Weights of a small transformer language model.
Training: a variant of Muon for these matrices, 9536 steps.
MLP neurons of a small language model. Each row is named by its layer, matrix (down: output weights) and neuron, and shows model dimensions 608-703. Each number is 128 + 24 x the weight over its row's rms, rounded and kept within 0 to 255. A neuron's up and down rows have the sign that makes its largest values positive.
A block is one neuron, or neurons of one layer that tend to fire together. After each block is what it responds to, as a language model described it from the Wikipedia text at the highest values.

L4.down509 [127  98 123 125  73 102 179 152 163 167 114 130 138 120 143 147 133 157 101 130 124 129 108 147 153  80 168 145  98  98 134 109 141 122 121  93 148  70 107 151 140  87 154  90 194 118 101 138 144 137 106 115  78 107 125 143 120 136 152 108 147 139 140 192 121 117  91 144 104 134 125 171 136 120 130 166 125  92 150 176 142 114 156 161 124 112 127 117 122 128 165 112 102 133  98  96]
L4.down1559 [177 107 134 125 111  85 136  79 132 153 138 108 112 109 106 130 131 130 136 126 130 126 117 163  84 113 123 122 135 139 104 104 161 115 144  91 138 113 109  66 104 132 134 150 153 109 164 112 124 135 126  92 136 117  89 152 143 108 117 111 122 133 138 125  89 123 140 117 129 128  81  92  90 152  99 175 137 145 114 169 139 104 145 149 137 189 116 150 107 113 130 131 122 121 121 108]
L4.down1751 [128 178 145 128 145 141 136 122 103 153 114 129 131 135  75 141 135 140  92  83 157 123 111 148 115 100 142  94 159 149 134 135 102  80 120 136  98  86 116 117 126 117 125 130 141 152 111 126 131 153 123 122 103 126 131 140 125 109 127 160 126 118 147 125  74 128 155 119 142 153 131 171 121 128  61  90 149 147 133 130 125 108  73 128 163 153 131 127 116 102 155 101 151 129  95 116]
L4.down1787 [ 83 159 125 103 118 116 151 177 101 118 118 165 134 148 186 149 129 166 135 102 103 140 156 130 140  96 151 112 161 147  89 113 115 154  78 115  85 139 116 118 114 112 144 144 140 123 146 159 119 156 130 115 144 136 103  89  86 123 112 130 108 106 162 109 128 182 171 136 174 112 160 122 108 153 154 109 144 117 151 176 140 176 145 100 143 118 120 108 112  98 141 148 133  92  93 111]
L4.down1839 [106  86  91 162  89 114 128  88 104 142 190 114 109 129 114 141 109 158 167 113 138 136 112 175 140 128 130 128 100 144 116 135 103 145 113 138 109 143 165 130 139 157 118 164 114 129 121 121 118 140 156 161 165 123 152 111 127 149 106 104 138  69 125 153 136 116 145 130 147 136 172 129 131 130 131 138 161 105 143 137 100 133  98  89 171 100 132 122 135  95 102 152 178 158 145 105]
L4.down2047 [106 148 100 173  85 127 158  97 105 123 179 149 163 144 136  95 120 154 134 159 125 133 127  95 149 113 120 116 149 147 113 160 111 100  70  99  97 135 165 103 183 123 175  99 139 120 142 171 170 131 144 110 101 126  45 124 115  96 125 138 116 122 145 142  87 138 112 133 108 156 129 115 139 166 114 127 109 103 100 169 102  95  99 143  80 146 136 170 125 164 137 113 113 114 136 140]
L4.down2163 [115 124 128 144 168 165  83 132 171 120 140 141 155 136 133  99 156 130 132 130 108 109 114 155  97 106 109 155 150 129  84 126 119 112 117 122 135 146 191 130  97 116 177 147 157 119 127 109 104 110 128 124  95 124 113 101 179  92 121 118 137 105 156  99 103 128 144 128  73 126 112 124 187 106 134 134  77 150 127 106 140 132 113 117 132 154 119 139 133 147 113 130 153 167 117 130]
L4.down2492 [122 120  90 105  99 151 132 151 123 157 114 116 129 161 112 130 140 128  86 119 135 124 142 156 130 140 153 168  96 164 145  87 144 125 125 117 119 104 138  67 121  95 106 133 130 113 132 137 142 105 142 164 121 135 120 100 123  80 100  98 137 137  83 124 122 160  97 145 142 145 143 132 127 130 143  95 123 102 127 150 122 146 102 140 150 162  94 132 143 162 108  99 124 172 125 141]
Responds to: Temporal prepositions opening phrases. Prepositions that begin a time or circumstance phrase, often sentence-initial, such as By 1976, from 1927, since 2021, During the 1990s, until.

L3.down448 [133 130 183 106  86 142 127 157  88  89 179 157  84 120 111 129 140 196  90 104 118 144 148 139 135 120 119 124 102 110 108 136 174 128  91 137 113  99 125 124 121 118 114 149 100 136 133 131 135 123 135 107 128 133 130 126 137 143 116 102 145  74 114 117 152 107 154 143 119 152 117  86 127 135 117 172 139 191 154 131 133 113  94 170 162 144 135 156 161  84 100  86 167 101  80 128]
L3.down1798 [126  94 129 130 123 149 168 140  77  86 108 146 166 161 138 177 163 128  95 151 130 130 128 109 138 143 145 136 117 120 112  77  88 125 185 107 103 128 125 132 154 118 186 158 205 144 115 109 115 132 127 113 124 135  87 183 108 141 140 111  78 148 150 141 157 101 110 125 118 131 116  97 138 134 136 113 127 142 114 160 126 145 142 139 154 128 135 108 140 131 114 102 100 133 135  60]
L3.down2098 [ 91  81 119 109 157 137 164 109 126 114 158 122 126 156 154 136 101 140 108 108 168 152 153  98 123 154 113  93 117 116 111 168 146 119 128 139 104 115 134 146 104 186 103 107 163 155 106 161 148  96 133 154 167 125 131 130 169 127 141 149 135 107 147 172 146 146 153 156  68 138 132 105 147 130 119 103 137 116 126 187 125 143 177 111 105 163 128 117 149 124 124 113 107  97 115  84]
L3.down2278 [136 106 129 120 164 150 133 102 131  72 140 127 173 145 135 119 128 140 139 178 134 154 125 111  60 128 112 126 125  89 118 117 116 117 158 173 116 134  97  86 151 109 198 130 135 177 162 138  90 123 142 106 149 141 145 145 120 109 147 118 132 170 141 125 121  66 108 105 139 160 104 167 166 125 169 116 157 133 159 143  99 130 117 120 114 110 157 131 166  86 136 128 135  94 162 136]
Responds to: Perfect auxiliary have/had. Auxiliary and main-verb forms of have right after a subject or relative who, such as I've, would've, who had, has, Having.

L2.down1054 [149 150 157 123  92 137 197 132 110 151 144 143 151 178 106 122 127 157 134 163 168 114 120 141 116 137 105 144 110  81 126 123 163 120 129 164 125 129 106 104 190 138  88 134  99 145 128 129 154 133 148 103 125 137 120 124 159 146 100 140 102 108 129 133  94  99 123 142 135 143 116 118 107 170 134  90 166 142 163 132 122 149 131 115 146 143 124 177 124 137 132 102 164 141 105 146]
L2.down2293 [135 123 112  97 139 118 169 125 149 127 167 157 165 141 123 138 161 149 113 140 152 162 131 120 132 127 170 104 123 124 106 130 150 137 142 158 120 111 145 105 129 123  80 140 124 121 108 112 120 106 149 104 122 120  68 191 136 130 118 109 134  89 137 111 126 121 124 121 156 138 142 106 102 135 117 116 141 153 182 127  99 146 164  99 133 135 175 143 142 111 128  83 172 161 163 138]
Responds to: Forms of have. Fires on have, has, had, including contraction pieces like 've and n't, as auxiliary or possessive verbs after a subject: "has been", "had won", "I've".

L3.down173 [ 94  96 150 117 131 156 105 100 159 149 166 103  98 132 123 142 106 131 123  98 124 112 148 101 122 136 149 136  87 119 134 115 115 110 129  96 101 138 158 135 157 150 117  96 148 111 118 145 108 136 126 120 114  95 108 116  89 110 138 131 137 143 118 110 171 116 127 107 129 135 132 106 114  69 131 103 154 103 132 151 119  99  83 154 150 139 177 152 150 160 123 157 125 182 137 143]
L3.down914 [ 93 117 143 127 136 116 133 159  86 107 165 110  85 156 157 132 108 123 110 130 141 104 135 150 146 136 144 131 136 120 106 127 155 146 162  92 129 109 143 114 123 125 112 140 109 103 123 143 125 191 133 148 114 117 110 161 125 175 114 140 127 149 137 112 115 155 115  97 102 113 138 104 118 100 142 127 136 118 126 111 100 111 111 103 130 108 140 141 122 124 137 100 129  82 110 114]
L3.down1475 [124 119 111 139 152 132 166 126 139 144 139 171 145 132 135 144 128 131 137 155 134 136 114 144 147  95 166  96 136 100 121 124 146 162 137 132 118 113 117 150  98 159  93 131 148 184 131  84 110 155  90 106 112 114  88 170 124 107  82 142 113 130 114 136 154  89 144 127 125 155 112 119 142 105 131 151  85 121 123 120 177 102 123  73 131  99 113  92 138 125 125 125 163 100 118 125]
L3.down2378 [125 157  91 161 124  94  75 101 130 122 142 133 127 106 120  91 156 112 137 157 144 131 182 107 141 113 138 143 177 139 124 140 131 120 112 156 129 116 155 147  82 159 185 164 135 162 137 148 184 123 125 135 144 134 164 100 130 105 150 137 154 122 110 110 105 153 125 113 127 129 111 105 155 130 141 116 152 100 124 184 160 120 131 155 171 133 153 131  99  53 143 123 178 121  96  90]
Responds to: The preposition "by". The word "by" in most senses: agent, means, margin, time, idiom (by profession, by contrast, bypassed), plus some commas, table pipes and "of".

L2.down1069 [126 122 132 172 157 148 171  92 146 168 146 148 135 163 154 155 112  80 115 126 142 145 120 140 120 123 141 136 139 160 144 112 132  99 127  61 122 149 107 112  96 111 162 131 121 121 121 123 104  99 131 109  99 125 120 152 126 154  93 138 102 108 125 144 109 140  79 114  87 113 123 135 131 114 130 135 117 128 165 147 149 115  96  78  82 127 112 115 126 182 121 153 166 118 137 140]
L2.down2099 [111 140  84 149 144 127 140 114 136 150 137 137 177 150 128  84 130 136 118 106 143  97 153 128 137  98 119 161 128  89  89 124 155 153 124 132 135 117 140  98 129 138 136 112 154 112 135 167 101 118 108 135  69 160  98 149 107 122 102 153  77 104 108 113 133 132 118 110  96 153  86 104  89 115 119 103 146 168  93 131 121 151 102  91 120 149 141 138 132 109 104 150 115 112 144 165]
Responds to: Preposition "by". Mostly the token "by" marking means, margin or agent: won by fall, by knockout, by votes, side-by-side, film by; occasionally other prepositions.